Part of a small language model's weights: rotary positions, untied embeddings.
MLP neurons of a small language model. Each row is named by its layer, matrix (down: output weights) and neuron, and shows model dimensions 448-639. Each number is 128 + 32 x the weight over its row's rms, rounded and kept within 0 to 255. Numbers have three digits each.
After each neuron's rows, "raises" lists the tokens whose logits its output raises most directly, leaving later layers aside.

L3.down3227:058150146171086136138155035118077139166183186155160127114109131114126101103147116123151086152113119156108149158108124113133158084154126125124088130135101146141190102151140123121064177114078096082118099204179117072086135068163130117096075129115108098121106152117128100134112168093102055167127135187086148145136106111146157123097098102157203097076164148157088118066145170185154108099149134093104117148080141084109169052108126132106089145114099138106067121076140145167147059145119161111138077164164142184121109100149117125165102149129146149141108161104094119105169102097198117155
raises: "ually", "ory", "or.", "ories", "ored"

L3.down1477:118143141120148135140106173128146126037121112076131140080086086179135106144169132180122085169127089142121144166118179147148126166116196189217166154122115103192134134136107159111103084177109085160136157134131177140147122123174120139182148172123091129131065165061133125081104150144155140119086085111096103081154100145119074089196120119137119128081136126087127095105125120144136104144121075116135151147172121185161124163130129091164123146161174076083113121145121089140139113147141099108136128082099104083100094167186105114115081175151087156132153133115128111151149191158134142098
raises: "ten", "ing,", "ing", "part", "met"

L3.down3611:138124072126108060170135159183160164125182079140170171101131083085098190119089080164156168148116134143092182139146109091094137125070137140119129107133102132118158180148132141076082173091092129176090147096116171110141120104130110184150182175131161164112196089091147116104146156099126166179140101100142203092155130102143096092149144198141164077034150181143119187106130141118173121123170091107123187113136146159136185134119157131139139130174137124152046162148069183097038105162149121081093134129178121161089124145110160135130143185148158130070146087140140132163177154155118118109
raises: "aries", "ary", "ism", "ard,", "ism,"

L3.down1359:122123099157073178140210148113083142126087118100095124168121033117131116120095084088104130171095145086147170159139126089150184104134095165175142094135099162090087081173158155137141060103174138136145140131100108159149117050157114148195123152125107150144101108143126202140139146134099103141144131149160168171136191064159101113146106077121133042153117135091132107156090082140146136103119131172121116086158106104106159085117105103119111125066147113148129151107164146126129080128092115194126073093147113152207095118120164135105152152164154168163104120099098110096133115101150103118
raises: "less", " by:", "form", "ages.", " matter"

L3.down549:093140152164127094133104057085121115140095090115103141114162142079159168094105086104123132145183129079161126172093106138118155074122117171117108099119142139111119164124131111077076222149144132115100136099104125144096133191172146141094088108047110164133102126116142126145115126215157082121146163135194143091134163170145139134142151137132171094106142130158147130142123144143072089114175121117123120115149118116201114130121174129103098098127163078064145120168126104177092148137137159151148133084125173131093120153119147145109096134122156132167081195084118106141144131097146205130
raises: "ada", "ad", "av", "h", "itive"

L3.down368:136167081110122104166127081081064103147169169139110155108131141153119111152143103153147203112096118168079105142119157115203125161125142191170207153050122168122098086175140099100161146116087123119099138171167091100186107159054081118143106130126107091130165165163146140123194155166119134127161136089103179108125104139078070206148100154118149173147120090088143174134095103130129167093169165136104121143086101113154126125104124098086117131109156109132102120141173167194146116154063122157191132136114074122110143137109110146120188141155161205106122169132145137132105116155176129099
raises: "ir", "id", "ip", "illy", "ias"

L3.down1700:127146136123096100126110132083146083133115141148126124137116118143140118132133177156164117149094111141127082103193048093111183111147123157152115145147159127147110140105138115116123136161103156113156170139107149045126089126127117151172150175089089138099118147175186118134151126193157106129100156132176152094132184095172092158117187173153120075096148126141110148088143181110097156148122108179175088125191161138125159072114121093176146126086122098089111114073058140155131088088119110154091091114173218161129122104188117173170115116132079124111175118152173101095112144136152111119
raises: "ight", "ill", "ink", "att", "uss"

L3.down2064:159169131115099139124183105173071149133126167126160120149117138128170055125090119126130165152057098123139103145183142160097170132055143061179119144074145128087105155099121071150128184126136118078183100100125163166087137136124116165114135081144095105098142149088105125173163094084111105123169102107141152106108176142152118168147212138161170146063151142181187111105170080122131108149147121181081114136149119136075114171117148155136092124042155086087127147138109124162197134115161239155101157170081153136036125106174146095083048127121080160127128162072181153103105160080145139044
raises: "D", "I", "ib", "E", "E)"

L3.down891:142209138158117091143162154119111123068143153115163136141126089104161159131071136121131119115135137104168123101158078145153159107137113106151104149168118166115069165064124164168114140148122133134154089065170184122116118183116078131089074163135092142153068188158094121139117126143112128161087109154082097145106174146111151088125155163159177128147128116107153119187133129131148142144114136102055152162176104079159119091159091149121165166121083127129146107151105116166139128118093128105159147145138210169114128110080133100198092092162129127135177113169114087120147113151161173013
raises: "cl", "gh", "em", "ble", "per"

L3.down1793:202113099129114111130134089111206182102146133128128125143132148147111129088158138174141080169138101157150103132119101083120107215122086145185131141201095138086153138181120097097113118129142157135127053151169096150169133140120146098095145112095105156150154137156090123154142131132118131116124144105157101161135115135132150140063130138115055153165140114130174160150108087205116079124208118101110149086126150089163138097125156095106111114141117088120125130134096170099102124137111125079103100089024090149147096139128131143170140145149123115162087113130098112137161200145111143079
raises: "phy", "air", "fer", "isl", "vi"

L3.down863:078044148182081136135135138123098127143076123145149140082134172082091102137046093097113146155108131099015114111155092142101171172121079100158086190150140208155189083112105156073094098119095104161156103062073110142160091112177104145150147145146119096080123123076149165119051077116192150103090163103120117145089132166108112161138180160142093151103161160113121170117125162181161129135107177149133142148106109087078120174155205091208162148168101142131122085161120110168161158118166134137155139200163156083115100131121154127103093129132154095094154082113117108155088160153172097092
raises: "t", "ta", "sk", "se", "bi"

L3.down3123:124119127127123137141172148134151079030152152119122121103091131141198107157096120140075100132079147078129130168148108116188144101110095093135124130170117176184126170089184127121118129105131130157143103122129187126170157097104192116059123134134102150135129147138088052147147139145063122161130139194132156086069083153119131136070169125078111122121075127134139135176147119159107126149115107152122086109106024130063092203168150085120138109131114135072150128135096215163127119165128107157090106135109183131097140089165110151106103168126170157141100099133112083105127125185119103177
raises: "ju", "j", "elle", "e.", "e,"